Part of a small language model's weights: MLP 1024 SwiGLU, 378M tokens.
MLP neurons of a small language model. Each row is named by its layer, matrix (gate and up: input weights; down: output weights) and neuron, and shows model dimensions 48-239. Each number is 128 + 24 x the weight over its row's rms, rounded and kept within 0 to 255. Numbers have three digits each. A neuron's up and down rows have the sign that makes its largest values positive.
After each neuron's rows, "fires on" lists the tokens most often at its 100 highest values on Wikipedia text that the model never trained on. A number after a token or word is its count.

L5.gate935:146148160140117135120118120118100077119110094192104105109187118124163112148142119119098164153093143141135128134140121105133114123134165108115129112105127122166093117114145087121088121161141127116108152137119129140121131129159116106135149162139159109131117106159128147118151117131132115106123150149164116119132084141141125159147185110155136132154088098130146121121121119115134081115104125090113121154143148148137089121147078118120132144170070146152148103126134141131105121091128135132112158175090168153106161127155128085116146125120157127169109136132125078169115094168154114103
L5.up935:118133140153101175164131166149063120108126111150078145148132127134140148141125070119142112120101116143104120105147078124122112146119142104155160154152178134134153126129096085119144158146133126094127160110127104090168158091167116137164146117150090101156138159141115144159147085080100133115112108150111106132085102128134097203166127092159128143095097084135127131143132101146112115116111125128135106117127122135113116146142098113121116143135120103128109139121136142147102142123124133143086098152119116165097145165153093109155147109143138116187180124121135140121068116091166102105
L5.down935:105140147127139132134141109169122100155104140060129145086133079127147152108182128124112116164137131117141122073144151082135139119105117126172176140133111118115132102125125111150146143143143121148150108137091130137150119104108122128113102171121139132191111163133130101141148125081143113121129165102126132128104140122167091180129143123122139112137123082126131181126112126120140135131179108144072096135128137100103143168145107137090114108125128125108139133178146104077114090142123150110130114171130146146116141116141130139156091179095136138090145156134092140137118094119143125109
fires on: "D" 47, "-d" 15, "d" 13, "e" 6, " und" 4

L6.gate753:139107144108143153121131166111120116120122107124118136118136122123184159100052135136068107166096103133113139189100096145124137129123131145158125130140124138174140105126120164158104122109140149117090114122111100150143124158112161098120129204116116109133132103115142135144123103100131126158116157145112140110144152176115165115157151091137145156136142132116155145122153150126126133146101075111126106168141152133145089104129114108116124113092095124155140127149153151122125116117134101143194157115152118182110118115158093091177170185103122126149149111138110128130123125120120123126
L6.up753:135126139108136124132119118120122113135104180118106137169110113161164115088119131132105057153122138151140133142137105128127154100069155202113118110137150146147119109116127165174118138112102150144113153092131138120107155159158137138127128148126141151151114147149112105107134154101115147143125143135155118143122138153115139136142153094122120116127145178106115131109112165126177118113158094097131147128100163107157090124100137148130117139122168138161122123079138122074116066159148117142104178150150140112147094098105125136116126178118121150122125090135177118116135080120126137177
L6.down753:123124111128143110141175161124124150142136132121123119137098151127135126100142099132150104133085114117135136136120154130114112124166136120173133116116153133142117086088103126096136113122139117121115124131122168113111135113146123119126125118146166145134083111151125128120133127109147107154137122146106114128137154168151167116129131115142142102113135106140135114107102121156141127104088106146145116148116154151144107109148108088111128143135123155125149136081138119103115139143135121156201159129159154108106143124152112102083161140073132154137096106159163116158151147081099117164
fires on: " int" 29, " pr" 27, "pr" 11, " Pr" 11, "r" 6, "int" 5

L5.gate629:106151084158162140123131123142142113104153175116099164130134108109109118133085097161164125157113088126129140102113127163148122136167110168154110084114113101130175147098135152138110165096073123100142171124139118138117100147092139123131144072117109103146169150139111153136110163133115161110152134143170136137099118168094140137155130180145138099147112102104095107123157150129102105122088115125126202147160136128111160113157092115168149157102093110155142154120132105118085132114156123161137112121113157124134101101177095119122130133127153111113122152124144121086122126145132126116
L5.up629:111126156166149112147122140133128143153142135096165101137132134132162091111129111151131127120129117115090152118132152127085147111128152096097146094141130119125116102129153114109133177161094103109134143112158084134107123120128114099094108120129162131150125161149138162114106157090127125149101117136118119094135133163123114111111104091121140120124093118089120103124164170154120135109149118129127145129129137093137156123141119140135136102140171130149058161197130082152093132108115100142135123111133073110094101144171088104149115154150119116057096130136131121132109155139101123146
L5.down629:144113127112143147133122117126161124136151124114117128145112139102145112134178184160148161164148144125167135077122116140140120155104106148117149175104167162123142154166097137144090112079108142129122151093135128110110187084117110115140093153105121146139106079103156138058165164115097073088142140068119105116107146125125176135149119102067143102140137132152117121165121123147126110134106134136140137132130125152095101128072146122140114126175117143139169119150123107125145094098140145151152155182151112167167144155142126155086142169097063161123080105113137124117148119129144127073
fires on: "–" 36, "anc" 15, "'" 9, "qu" 5, "ic" 4, "umb" 4

L5.gate311:123134147127138133138145127116099127152124155166137130141163131132115173137092081173147137123145139136142122137145125156123126133128181157113131153107119171152097128132107154136147153114122145171102140089141167112090184128113139068128088130048125122087137099130141121134103160095159110122129115119127138103115160119133158178165148161163151165131148172130117140127155161174102119113098102133112104134139150107172114109123094112122148203119140133125113174127126133124111115121110148100116129153151138147165115191078090140146099143146102126129160146120099187140097096112131133069
L5.up311:116161104085165138111167121138136086170077092141100136135095136165090096097140150092111133138162134072087165119118145134125113134083165123154133141111092126122102107089122115108112144112137135166128123085123170120089130105142113115122073128112134123115126128117097105156089122145156151121142121095098151105138115072143164147125145141153149122136135183127120100121150150163147154126177137105087098148129137101096111113124112126128149148044120135157114099130112132135087113137169102103126122113154131169154098132084119118129115123094151169137147121145126157154087091116149121107
L5.down311:166141153133191187120152164174093121138109084127109162130144154107163117123144106151155126146150145181107142130155155119105147103094100130123108113096094134120100145113118134135099127119151123127123141130119147139137140118122150129121131142113100143101111158133114110136122121103163125139102107096145129088153127130139155105153128161157145115143133206123140075135137136159117099155120107090114128099102152127152103119116136129128154105090087116106143134152088128151119161114128090143105112155133112115180127184108110121122075146126157130107134132151114180132111091131150065107
fires on: " Re" 66, "re" 11, " re" 7, "d" 5, " de" 5

L2.gate425:120106191113110134134145098086144092126109113116129091155137110148103165158132126100119096174106127147113131086142128134111141131152152145109082110186147123133170091128087156128137147170129164160115088164154120140118144170159154118129149110109114115132171145158134158166121124131106105137133150131114147121105100157109130122190123115113121120072114116114112144165116128126110148123150105170105121113101092126120168146107163146151087157141126129134140122137157100075122116143123127165083136141148105129114100123125107069111106142081123095110116130141146103132163107141122100094
L2.up425:104126157134175116119133118082119087131119148114116098123115127150113121078158128167130143143127140155120166103120139096127140093106148150096109173150111168131117114116138108129125152129122132139125144070096100078138134135193137123122110150115148143148131167157107121145063123119137130089113118136153106130124093177142107117172096118149121141099115141172154153106110090109127111084157075145140141167116127132111122103090143110128127138161125131148133123157150118136113136163151166130096149156166111168106121169127152099113107147086096090133144141148131122134183117150073123137
L2.down425:107124139121135159115131142129145144120139162112155143161112120123135158120118099118102135137106141171169158095091072149159108103115132104109144109095150137096104130122143105166141140136173118109141145116140108096147114114148099137121106191136207147112127126188145137126121083137135150126112132134166133136149128153121117147138132121134145158152149121164114149108142145127136143088107136163100148130130134091139123132091112098145119143139158171117158153115140125114101129127138135113140140119125132143121126167132105112131130178137142156067159141182138181107089092119073130132
fires on: " pr" 21, "pr" 11, "ollow" 9, "eal" 8, "fter" 6, "urr" 4

L9.gate320:109154143155092134203150117146161149135130131118145123108138103125142106112138111165119137094108131139130113080116121110098155125155137127156131128104151128151123170129130101131135132156109136155142129142129148142114131111148127114141097052140106121164133122120097129162113132107077104103115125129168150159118118144144132123162124174106137133117113127118163126172170162129128089152117134097162052120136064140125100127134130078114107146142082137160159098121137132114102107113157137105093100142162134116090146101139077107136123124141148128141162100098117151161116105124163107136
L9.up320:109147141162099122177144140133147101126141119131139146119125098085114114187140103120131072139155120166147094068161131082087125148117158098113169118160165144105107133103112110111130129122121140140151127139138115136107111083106107096130114161142137127142090139141111151143142128133145132149123115135125124196125097114086143128124088162112138100112096120118153133088118144146086118137137150115162102157097110118145117140088118100110142138091133117176149118114162123156143150099124167140090094132174142124089151082128101098090092138117128092087180064091113125158111103122162156122
L9.down320:130129132092103151110069164133158134151139137074121149104141088151116132087150102160150123156120138130152084119098134108096095089111164102142152141116146114122136096117145123098052151157160111103133116143116113143141095148116136147154117125134124092116112151151111150144107134147148152171146142098123107113110122129168132139126115154126105143122159105055153132124136125166114109183151129152142127131130073128146127118144097086116134097193102105126129140135115140145160147118122127143139174104127144129076130096107128133104114125132166146138139139129136155115143084148143129092
fires on: "d" 33, ":" 19, "D" 10, "a" 7, " Ad" 6

L9.gate334:149135131115084131151120141122111123099129177142123149088127171104160136138119109152161097151101119114132139127125149121149153104087108089150122171096128113123103145133153119131097140120122120188064085166125130110123130205140112074130113147095100121121108099139152148128080130141115152113126104146177153184141152072131112115119157153134163086130120173087123102144161126152138133132126122131105149148138087126120145122127137155136140145138125133162110141117120153135127109173184145109108148144144138120130129151088099117120137121105102122099105152119146176114120179126151119148
L9.up334:145143137110118114147121119160126120123121113142118125141142142155103155119072086166161140127113127120078130145091112088142109127134129113139124147148120116084152156131160144171102148140171114180152112162135132123151116117110117124089119137127109127142135139153139113127079188144148118130124137105121125117139139069126125132111133095118133119143104157089110116144168113121126065186113128117186137120154112175062121158152135134134113102148134140117128136168126163146154143158172127122112108145128078139113155151133197116105087097126093117100107117120155132121099132138144116125
L9.down334:076123121130135119150096136136094144118171135157141111106135101123071113149091129129122135124146134133121114152112069175112128124121151120127139124159153131161117121124109107115182125154130118128117169093130131133081140115130153146131110113092125117159130167104130157113138087140138140152141111139096152125135128136124121075158139114097108116120143114143086136124140134096148104163158121131132130127118127154131138143132181141133112113194096153104101160099119160143153160099201126105095105111139132132100119113125152123135131125098127132142092128077173106091156143155142085176
fires on: "l" 15, "m" 9, "el" 8, " Reg" 6, "urn" 6, "ing" 6

L4.gate425:113125126121177125138127062146153131157118200132122114121158134128104085138142103099120134130117126120134134144111138154099110145102147106122144145113118093113123111115104145128119117129096138164136170162129115178146109113137137090142094126131123179119156125156090100070132117146180113118142162177100078129088086104132090131146127141114115124106138105144157115132113118107100118088134132123111130115145172146115145091141142082103134104074145162129090101091110091151150121127116096166155097093116177120142137145103150141157104160155135120117132137110172153164126151109140102130
L4.up425:098105144143142065125149108138124145168105146121123142100167102110117108138121051105105122137122134150146152174136141120119141165101148160161190118101162154146090149113137122189135138110133136174184136156111113121129155126089112145108146130139105164107133113166118131135156121146154115132162127105138122116124115119138130103116132127089121143123136125097074114152131124102134136136157123143117110113134152116136141088165132142166150151123152162090145112104136117131165146134116164145119125149115110136113148161112109121127070118144188152131128147134152183094130162119119128093
L4.down425:142111150142140173113113136137119152103156135170148174094118132140071103126106103157112108127134121103130128139115104145141087101084111101125143134137095161141138127115123128089139105110131086157128127126123109107140082098113147105163116160138113127124091140114146124096159093152159156133110104072154132148101113137133124144129117150148090157161189112149143129109116130102174141141156092127103120169192132125152143095127130120105143106118142146132137119152111122175153160156116147163165097128161115150126119170131163180142142140144163136113149145124121137111118183107138120150
fires on: "man" 21, "er" 18, "on" 9, "ak" 8

L5.gate330:180102124115136097107142122118144142110106117128081168158142133093129088148107135105099141124123152137131140142099103114126119157163163163134118132122126164192106121169131124130099109146116103184103139150146109113153152131129174096154101122116141143138125133116089112133143140174168133130115131110132112141129111098106103137135087128140134108078106150112091152159166079183145131168124122112121140115107198099145149133098114117102112134130124155127145111136171098141147152143145114163115149121142109089153127137119146136131166129106123147132149145157133117190105116095093107106
L5.up330:097116160137142122099109084144161134155096075125156132167118153152117157142110140128094124199101128133133163163143126126094154107101096087168131136124116115128091126128142124155085141149091079170090152114115142130142155142142121091116184112107090148122098120111116125110143137148104097119088118097153154106142124163148133109121134140170107148123146101140150115077145101097127165116139157155116100120124116102159098115118123141124129148122137144103138132121162110105149102177129138130109174111117116146140129116093144147106105162150135164104168148093139148124126145162117086150
L5.down330:178142140161127182110176100142138106136135114100141151149122142151106152128131099145150132101112134136134122121153156161130165165083106118127124141125128136127082112146108137131145147132095083099159127091114117131142123117149097118092109103170130195164082164122142133103112119126142127143130152144151165111134129124131133134145133112133136182149131151118107129081098140139170130093115167140181082145141053124120114153125155124149116138121153137117150122127132137095121156150127155105121139149149117117135133144072127111104100140163156133136116140107122133132136147130191093097
fires on: "19" 15, "er" 14, "est" 10, "im" 6, "un" 5

L2.gate496:116129156116161077158105192112124123139135110136130142105148129130130164092125123121135141104141128139122151137156168183111115100088105123125105123103132146096138108129123117154106116145134145169152148142121113140122160133127165116097110123148144099120132135128121132168117119114121147123117137105128125118124111072139128120096128143115151138152110159117124135141159128133167152149145155165081132094087151123125127134124103108147115097104104117133127139139127130206137161055083119140126088099156082143103141133149104125115170152131139143084112081148185141137129120126137120097
L2.up496:136121146130179115142161201104114124128136109120159129124108093090086143105131132150107143143169168124104115150133146120094105144128112135137148117127120109139104093113165133097057156132130106125089174122127116143109166131153118119100082155160111117121130113108129120122117134104147123115118111102110112117144109102148106097096083149128202152116121154147124148123163130095090141133167133161096134153157137117161089153142094107116176139133072142150166128137102130107156144112104101130124077112119096150129101154168133127125112176129103169107123106126163086134125135132130125134
L2.down496:127135170165171126138158181112140118113132144136112131126138121102112092108129133130151120120155103162123119138165166156092096100146119102117103134101116124152089143126109163099112148166126107143102120131088134089123160134101109087111156147104105117154131147128137112125123121156113128114091124124153115138110116103165104111086122135113158134108111176154130103160134137143077146137109131152126120131108129149139089143140135115147127110107081135109135145128111124189126175058117153138116113145151157157150089145147123098128108156111130111088091101143133119108141130091113122109
fires on: " co" 31, " re" 29, " Re" 19, " Co" 18

L5.gate826:140128133146161136147087128068096081145111088134135139122103130123137129106151123106121092110106105143135137114121093132120156111139108097115107105121112123129115140108098122106130124137139088174113175093162166082115107155130142128108113142131138138128121096081098074153141102154121126155127123122126086149168155098119089082155147163137130176116142131111127139117166106163125125121103124132148106105085125106158149155120100149106158126147137134161102137149138125137079159145098136121083139089150110121168094110143146165103156150076101180158134158166130127135103142111087132134
L5.up826:111088142171148134137106124131113143129162110136161163108146159135126115110119094145140144099108133136130109161131131107121124116128172154155101132123125150124116095138158144117106098155143161133137157113155137139096143168103124085143136127155163115091136139158107151150100140129153124129114158126122157152142133152105129110129099129092105155100138180140107096106110141120112097146147130173102142110127135076138097148167146121152126071130112125116141116125140111154112125167085099105184083100097172121141161123150132112145122086119163136132139113136078101140151102125160102115
L5.down826:150127086079117167114103134126125169155163134094119133160109143115108109084113130139166093103144133126130139141152133101112115147117129141159141137132127138095108102103180098143133109150100140146134146129145100114117164138102131137145096116126116099146095091126070084168167106160119097127124130131142139123159183125127145139081132145162119135113093150128125137110121147177113150134120161115110105111111134121172112128188187089138139122136093161090126142141162120126163121133085138137107147107154145161124133150092162072142132108162154096109133057122166124159149105178132117119
fires on: " pro" 48, " Pro" 12, "ro" 11, "8" 7, " ann" 5

L6.gate329:135175127154122103157142121135140100158147124127100114190136124146142125162177121131167185146094117146121147160169094103127131119149116139129137156127156088065131121152132132089170157103159152127167117113112140102067121130122134103137113127134151094100122110159136120110122114146104168119145117149171142101156114084121105123168149151152114141130110128100121143186141137129074137155172145121110086141121118129116117172135092153124105173149158128140116128107130149133082105167137108119138128127112134129137127101108109141150150132130135114092133092154109124174131164084139142120
L6.up329:101125128139156103142158137101160131114105111136157154122148137132172106130111107151140156142133166103099121121123145162087096115173127141118114133148111098105149151162137119157130166132151140144152142134111129148117147116113120127134154095157135094103129106174135112149117117127101145129075155053138107143125147135141118133161093141145128136069131114116121096075157119101130095152101134145140093142097166173121143158098099133102098115123135114161103105133170118160102107124088117158073140149127178116141086202080149129144090153169140108149143142112132112135140133109141137111
L6.down329:159154101147153111116155114127116108133137128158120120154121140124135130132104153076162093176122117160128113115173122095115128156147119125147121148123129141090142099124099106094117140150136165141118142126090130131180148115111147152130108133179104114130138155113146112084131127100178140144080151151103128096112117138118189138134144134099145104101139141152108144146113127138108152121167121130124138113134115149086126132108143147099131088112151143141155170149133138100102109160108114148081136134128144121131090133155175165109159144157129130133142121129110159140170142086153123121
fires on: "et" 17, " part" 15, "air" 11, "ill" 10, "ell" 7, "I" 7

L6.gate722:087134097146157125136145101120111134116152110154092098087156093133096131123099129170140136096116170116150131131133109124131108102138137146128107121130163125106112135153089119116072132144148146147086175085120158129142160103140095076122068112103142147112159098137129145129099156101115159133127122134153071133169159138140137148135125136137115133129104102114145079145143107131120136146134094139144176157112131137097051171081153114144104127154104153123114165173109127164129149141128164105124153141108137114109153108136122094130118101144119169115149122134121125127173191098175156087
L6.up722:128120095144152145183147127095143133142103155187117142113121175130138079179090137154182125166152124112104122127101124153091107162140133143134142113121104152105180125144113115162147133108121132134147094131106144103125083121123067182176119119141095174113103136158161136154103107174180139106081115103142111130140101166123109139143149130115119138139129109099127132108083145150112114098134128123132077115096134149160140146129155122112104095102109118113115147096130114151092136132116171105140125112123120127159144194150123154158116112133102107139117140152145131111122150130170148123
L6.down722:114164132127090157130121142119150137123168133122142161122138100145112080131137106157199132140126118110128159112113164110139123125163145133125150165127112120129134144154140165113095115161146115089131121139119115099111129108114160113089105124149137113139100139118116121114166125125134085158126119105103091085122134127133165105191136130155143141122146165126165130113121078113159136111112091108084158125111097090132124123153179082107136133136145121175136134124137122095116089135106136116079166143119103106120155180093139114139147118130108142130096121152120112119091105130153127138
fires on: "i" 26, "ill" 10, "ell" 8, "ug" 8, "ong" 7

L5.gate633:137140157152141137145099135107131175125129121128144122116143091132111113159106170125142166142133136133156172104166087130127119145101159114122104118140112100130174119109153126138150115087167145143116114116107121127143124072123093148155105104139102092120098172100137117144131117179156140146135167084121106130104128100113149108123137125120090133114122149118118094122092148157157126126125106141148103052123158102119131154133115153161125117143106135153143150128165152131159153161128155120119171118126102175119151122101152101136169114157117118140178153161087113147114117150123141139
L5.up633:119166179155167121145114163101102169119162183140129097108129109158094112132130109121104119147112082157135133113153137119115118162112176120117090135126133113136157132104124146168145124105171165104134141117145143131145136095109077158143132095139093135153088169109120173140126118166155146117137172112163093108102144095127152132135139131125139082175148147109126128159099149144137140173122143132084110087099131069117128156152135168183091113133123121142122119131176141126084108122122137099138145144098128162098133145133153070128124127131144118141126175168135123119105104090100126136
L5.down633:131136123104111128153148114115141136117146164127128166138152118086134128134141128072126121159119118148117121104134102150143135128148156071122102137124097097111132134148114086140141126111165162155119130152144132119143149112075122143102115120143094150145172124086112121163124111125097094145151137159121095121159094130128130153141118135132131153132145165140133099135121108123107158142137154136136124162094078127148158147119102079188136119137135107128130108139104121171187121160122131108150167156155119116124160136137136130157183164136111107115163152117110108128140136105082126159
fires on: "it" 20, "ir" 13, "ud" 8, "el" 8, "im" 6

L2.gate959:083136122161090117101141123117170102128176109112203121132192124132125133107130146134134105094123137143118178098107104170121105117150085148146154122133167141108139096141120133145129134151074099112144123136151126163131060125104104177177115148141106131127121123155134145148127111141109136126121115103125109115124131146071089124144133119134116142110157178139135137124154139090126076143123157142125080138132129164191119095140119123138119140158114145130134112131090124129148142123128177109155168178103102128131142132116108106151100173107127143148124111144091168130127147148149125091
L2.up959:153127160133093113095149092110177158154142148119116139108158156148096178107126156152121131142165149131152134105109104116170125125122064153150141121154165127165170116131127158165137149125159070119110131091121129175105117104171122160123138157151096125138133122107109103059150088125119095144130153105096116120165153147138104097126082116148136126112133167148130099131123124194118098131133118146122097151152079169134108143116126115108091144124135100139112108172129137128095086161145107123129103167125145109139148153138109141151132154105141131159175133112115115161124167120135123118
L2.down959:111114131106131156135152141131167151132157096129158152141134111117106123119159105109159108119155138163128164113117090148120153123136123128137135129159140112076110139167101159140155157147092097124165125133081137177121084117079100138100118095128069118154186152135157170144168137166059088120135173123117088146150120189099102139119137161093147163127147151122121118151138174160166131125109118171145121119127116174159156109130133136153117151135141105120115069137127139139165138145129131114161105147145121140109151134127140152113139057093079120149151123132127113134112102145145144170
fires on: "ud" 23, "et" 11, " post" 10, "os" 7, "ult" 7

L4.gate117:094147162104147118127115133165094138122117130140126075104145160124079103103115131156087133134132136118114113116087108113123126134100178127128138067112152152161112143140120135170117149135111153105081133150118172136093153117193138108140113126113133111116144159122119113132104111136166131084171138172156155115099125125140122113148097133131093083137100179121146123144115120131095113146133156147163120148140075127148123140118141130102097159156176141094131121142075112119153163150121124121119148115145101132140131168099118123143138102082146120121104146135100128168095157141116110132
L4.up117:109111119089152142146135111144092118114139101105141114132146126141109110128103085142143139117178137134154117145160114088086122144145142102103120103133127138097074149150074141120129089138123147095107134080110105133158154103111094066159139172149117139123110131128147144125165147137165119123149171139129167129136123130145156127157150132100149110140098141124117145152131142122149137123154130097121146137128107149140127131102138146098116139103136123091126064150114120135110131101140110175156124134164126142197106121157159110138129144109098127128155144122123120088118130103099188116
L4.down117:147112140082105124167127171083096118131132115144134180119133109138131079114102123115091112102159092156104111122153114087095142092101140116122108171073135154138107124104134192105121116154150176095116119133141132162146128128147140131129127148111103111109144127124093095158104105160165162107130112116185114128121146117132116138139125104127161105146122138141146153161101137126148118129117154109149105156159118147130128129107097161111143135093118124128112121092095111140147153114126128133110098122139149123154115151138121123133128175167149136136143134108115126100117101090168087107
fires on: " appro" 12, "ake" 11, "ro" 8, "ide" 7, "ime" 7, "ase" 6

L10.gate334:105115167113152135132130094094111150106137167153087149125157126117144143114137094142111104085197132091125180131099119112127183120126107120167168088138117118088135110115138097166128125124133180123132096181147110113112140130149112126098148120120127120136115131132148130087101147085115154108161162115157112137085128114111133133112117117125136162126132101125137150132132149145122167097131167138135173109135157083104163145107145102195136159157122092147175140154082140106127104149114150121127123137131117120180142136157103122131085055122079133094136150128157123083132150129154133165
L10.up334:085115152122125113125111137122155120114127104148132143100131101118136086126119123162126143157152094073122111096116141133147124136109161160093136179138137123135105117132121137146135151194089161150135163106132135065119119107160085168131100183155104114104119126149161094066123134163124173125108113123145096093085141138116133105135113099173154124120150099184128128097120113154141133084085141152122117137132124097126146084100093148137114119136140113131097125178132122125121107131100135111120174079097118152123143161130107091104068103109129161077111097101147148124107124121140150141
L10.down334:143080163142130120121139117134120151099150114159083144143156115112146130119113076148135120170152131159088123105138113116154101103089155135151095154147102111097164133099140116094123123137138178119116150121123085087111133101114136133128156151105113121090118104134130125082142119143129120106098149162134136100125132129123145140153144118193149132134142113110155126130142078136105122127107125099161102151130130084140150175095124111122153138198139100123144151148156120123077128121133128111118094183097186125124119132162111144128083091126085183144085127137127134088101151161136152156
fires on: "g" 15, "anc" 10, "qu" 9, "ag" 7, "ul" 6, "ll" 5

L6.gate527:130101083102133148102139094184115142150092157107112141165127128122135121125140152129159135145118138145133127168112147153111103177116132103189123106106127118114119142125128119129160152135134145162103122151112121112111110177160108148127117148116131114115108102113190138133135109135144112091114114131121141157148092148121181109135168136108121163111172142161128163115159093094158141135127126113107143140117131142133145127099133118122129131117106150138138089148131148128132117122116124128114096136116110169132119115155168189128180163123131154142066143134115113172110099112127155118
L6.up527:111088144107116118119088121184117158142120173104156147134123105106132158147114139156192138108110111099097094174120129190123138110116130145163147130119144148095127179141116119137133113138149169161109115122107159066133114158143108079144172101142104183130122141085108133128114129155086098079122106124166087095096074138111142123114130133084097172118136113137126107123120121126174130109149140136148115137124108119116083144117113156159135155105115118121152083140111113144117133102114122134094152130081109129121138126119150155079086118175135138115122131110115138172178120115140124134
L6.down527:157137086125112125119132154096155106147111143145100146112110116153103121122106132162153111065107125120151117103158102120137091177135154109132118113081166120151148118172142111190128174139145147177138134120136167117154124150141162153151135125121137134134175140125147108129111111153136116141176132135124122162094121119168092133097149108138106162103127107134091144132092121106102117127146136133153106095118140129074111147125122130122166100159165116149081134129158179104079133118106163145143180108095167136113150104129131085139129101153160112112177136137142103107116090140173170123
fires on: "ames" 15, "ost" 12, "oss" 10, "s" 7, " win" 6, "ins" 5

L6.gate354:126081114098117151152080146142119169146085117112115127141139148161119138108141091141171144101108114139129127124113106130077127088133158112126162089095114159115068122113132120087113157170111139110093172127119097082130136128134107138185071138128121087124129086125148137136134126134109165090134120159161131131123157090103106166109103100147152124132124127146088076131122107122125122118121122174171084159177151141139168137168155158131139121131115165112121116145141135105159121082143160129124129128101129141128114146160112161147140133170125120125106074112121095169109129163112115110
L6.up354:123069131111118144135106156125100101133132146132123176103156148153163107123138179155158104099120141146140104100124127104095111139097109138136132087108134125132095123150160092104164116134102156053149188144138118125161155137171120125171138113119098110129090143103151157113096115098128157099126137151136105136096133119092135115127093125162134105106125114137120092097129108148135149123075128145125121142169159178139151133127140128139133108127099090116134102114127146151169108076153169111112117136127129113155094097124127177112165127154148107138158106175176108166155151134103085145
L6.down354:129103140117123143112080149128120142123126063115092125121149124112114112098112103139125153077106149105121154086138138121123117118124179144122100139131126162158167147137155140127128145127136142153133121073122133154165106163171101159127166157126133118114144141135140141092121131143133107128132126129124128122131120123108083144109123080149092118154168156112106138160100130156103136149139120170119164131087103123137159099157124125131164161118120144118100139147153107108155106122112140138147119108130116160065145121132108125167153110188148081093112178118147125166100139114137156166
fires on: "in" 19, " won" 17, "ost" 14, "im" 7, "ent" 7, " win" 6

L4.gate984:144131148175146112139075112155121141128131153130128129159171116143082122135158121161139109117128096171109170132128163164138156119062130161133123138157123093118134150116135118154125159167092177170135178116106128110126146130100117170100125089123109145103088117086121147149130083134110124127136099104151109143130147124093105118145142119142124122117115158118073140073123159099100147144077111098141138134188128072140112083171121151127142122165113074125123156108180119133119157135151120094128134179110167161126145135128140153167165083085104119166119148141114133115094113089182155134
L4.up984:123141141094142129095134159151112142108106136132091167129092122141119127064135111168176119098126069165142164155138104125133168111133105135086076152147106131116121140129116165136108154135171122143150132133095120105098136100168154135080111096126118143194114145134150090104073127138122128150165131100130121112158106141095143117116122124124088175141140135156111150091144129113131132163092130116137144102169112117146135161141132127119179099124125128150133099162149120154133140096118124109126149155162125108152112125102141118164117122160118111132120136138079140120091135095129166143
L4.down984:167123169134119121138112125109104149104131093117076106105127136097168116140117115108129147126141177115104139157108120160111133129127161162119132115155096137149178110168086127149094131119126111147121132185142129140136123100136127117102152123147123092106134105101145146115111124057141135146134129127156136094095141133130131092160105146165161093144099115132160153172144144131136159147169134132135145125104137168152166100130140131115139179147087154135131143109120113135152155142136168115136088133154133133124135183131091139082127054116134132143158124087168137084156131177152096167
fires on: "m" 19, "i" 13, "ing" 9, "ions" 7, "ation" 6, "im" 6

L2.gate232:139148124125095117144104091158137151135181105140137134135123156129140108095126114116111154120132146103131160151102179120153115145139111128126154120170147081137117102094130134151109098139128112105141127153134095126155110171102096152098142216130121162087090144153145138119156173107129110147099091094088134111156127136079146089140169110142126153182124150143112124133093117154113148160126120138137112110145115158176111166143174128119176119111095120126165110126119142135170105132110162138111156125106113138134092100138152140150108132144126138121158114079112111159119159121179141148
L2.up232:105171135166121119117139126165097136179111134088089140138067108130150144101128139150121115149104093097093108114140129130165164174134159127122183142116126104137141114109117136131114082119121113121106119138148123160117136136129107193110095112135147128136106118123109151109158174158125056137137095114142172148168086138161116114090133141158122118091134111122155093138126164158124150172118106114142099147092130120139139163134167146112128173097112126105144126136101129077120093110140151163119090111114117147130151100155131152138123134152127151112146156136134133127146152116163144099
L2.down232:116117143131128083139135111110097138109166116142171088116112084132080151108105122156160170112140203155136140110081138147120141137165128120132133123112125120072129111146119148149110133106167128134115104111142147155132144091065117152146150104154131157096159137117132122166125133161125145161184111171172140164134123139176091124126131131130148110125149111132138062135113169118141099132141153117086102141111111114141126081086095140117095109133122112114114129143112098148098099108098118100143099135152120133158131126148095133127142117075105156089096109158049140120097117166142114131
fires on: "os" 18, "ult" 14, "por" 7, "ut" 7, "or" 7

L2.gate195:164123160121130170162128125126129140148080124144200160100131130102126151133142125136114139135096130093125141117160142133138122095108152131111104145133144148115117098101146120152140160105140132133146107081094167168125107104133101128093142143141096111103106098108096149109152123145128158139114135122141154098119131096123111098151116109118130168104138139167160147156110139161077152124178107096111123132119144123136176137073094112113131108123137100162163115148169147160107110160110079150203127109151092101095120121113149093117127134173119142130167142201116114124130171132150140132
L2.up195:124117154147115099160122177130101108161159169141132134128127110147126085149165145167143132155129108109159127112125141123118123165163130115142126115114139086130126128166161133117097170123111130124139161167115146164130127150131097111133116162154105137134085116152142165147146137127118128134147069096164117125176133092200127140100127139141111108089118118102125125168139128072143127127117136095104138151140140117137165120150167154157135171115115126114107138123145145081140114147092094146163131095111142086088108161099153139118085133142095132109144070155108112145165142128156134103
L2.down195:117099118161075139113090178119183158137122119129144130152146171121119088132160138099152140131130149153115152135086159133059150108132151157133108156130129115180131121102128137132164104098136115120146083160126145120106139130118145111102105118117138141094094098130138159169120107100107131129125117106130111154148149154083123157115126132141133124141133144136121099122153098110126146106148131148159128119154120149125112114107142122137109109149066083133079135121143111107143154152146119081128080124146140120109125165083120148154196108131148103092090106123116137074114130137091114137
fires on: "it" 18, " Per" 10, "ne" 9, "ut" 8, "el" 8, "ir" 6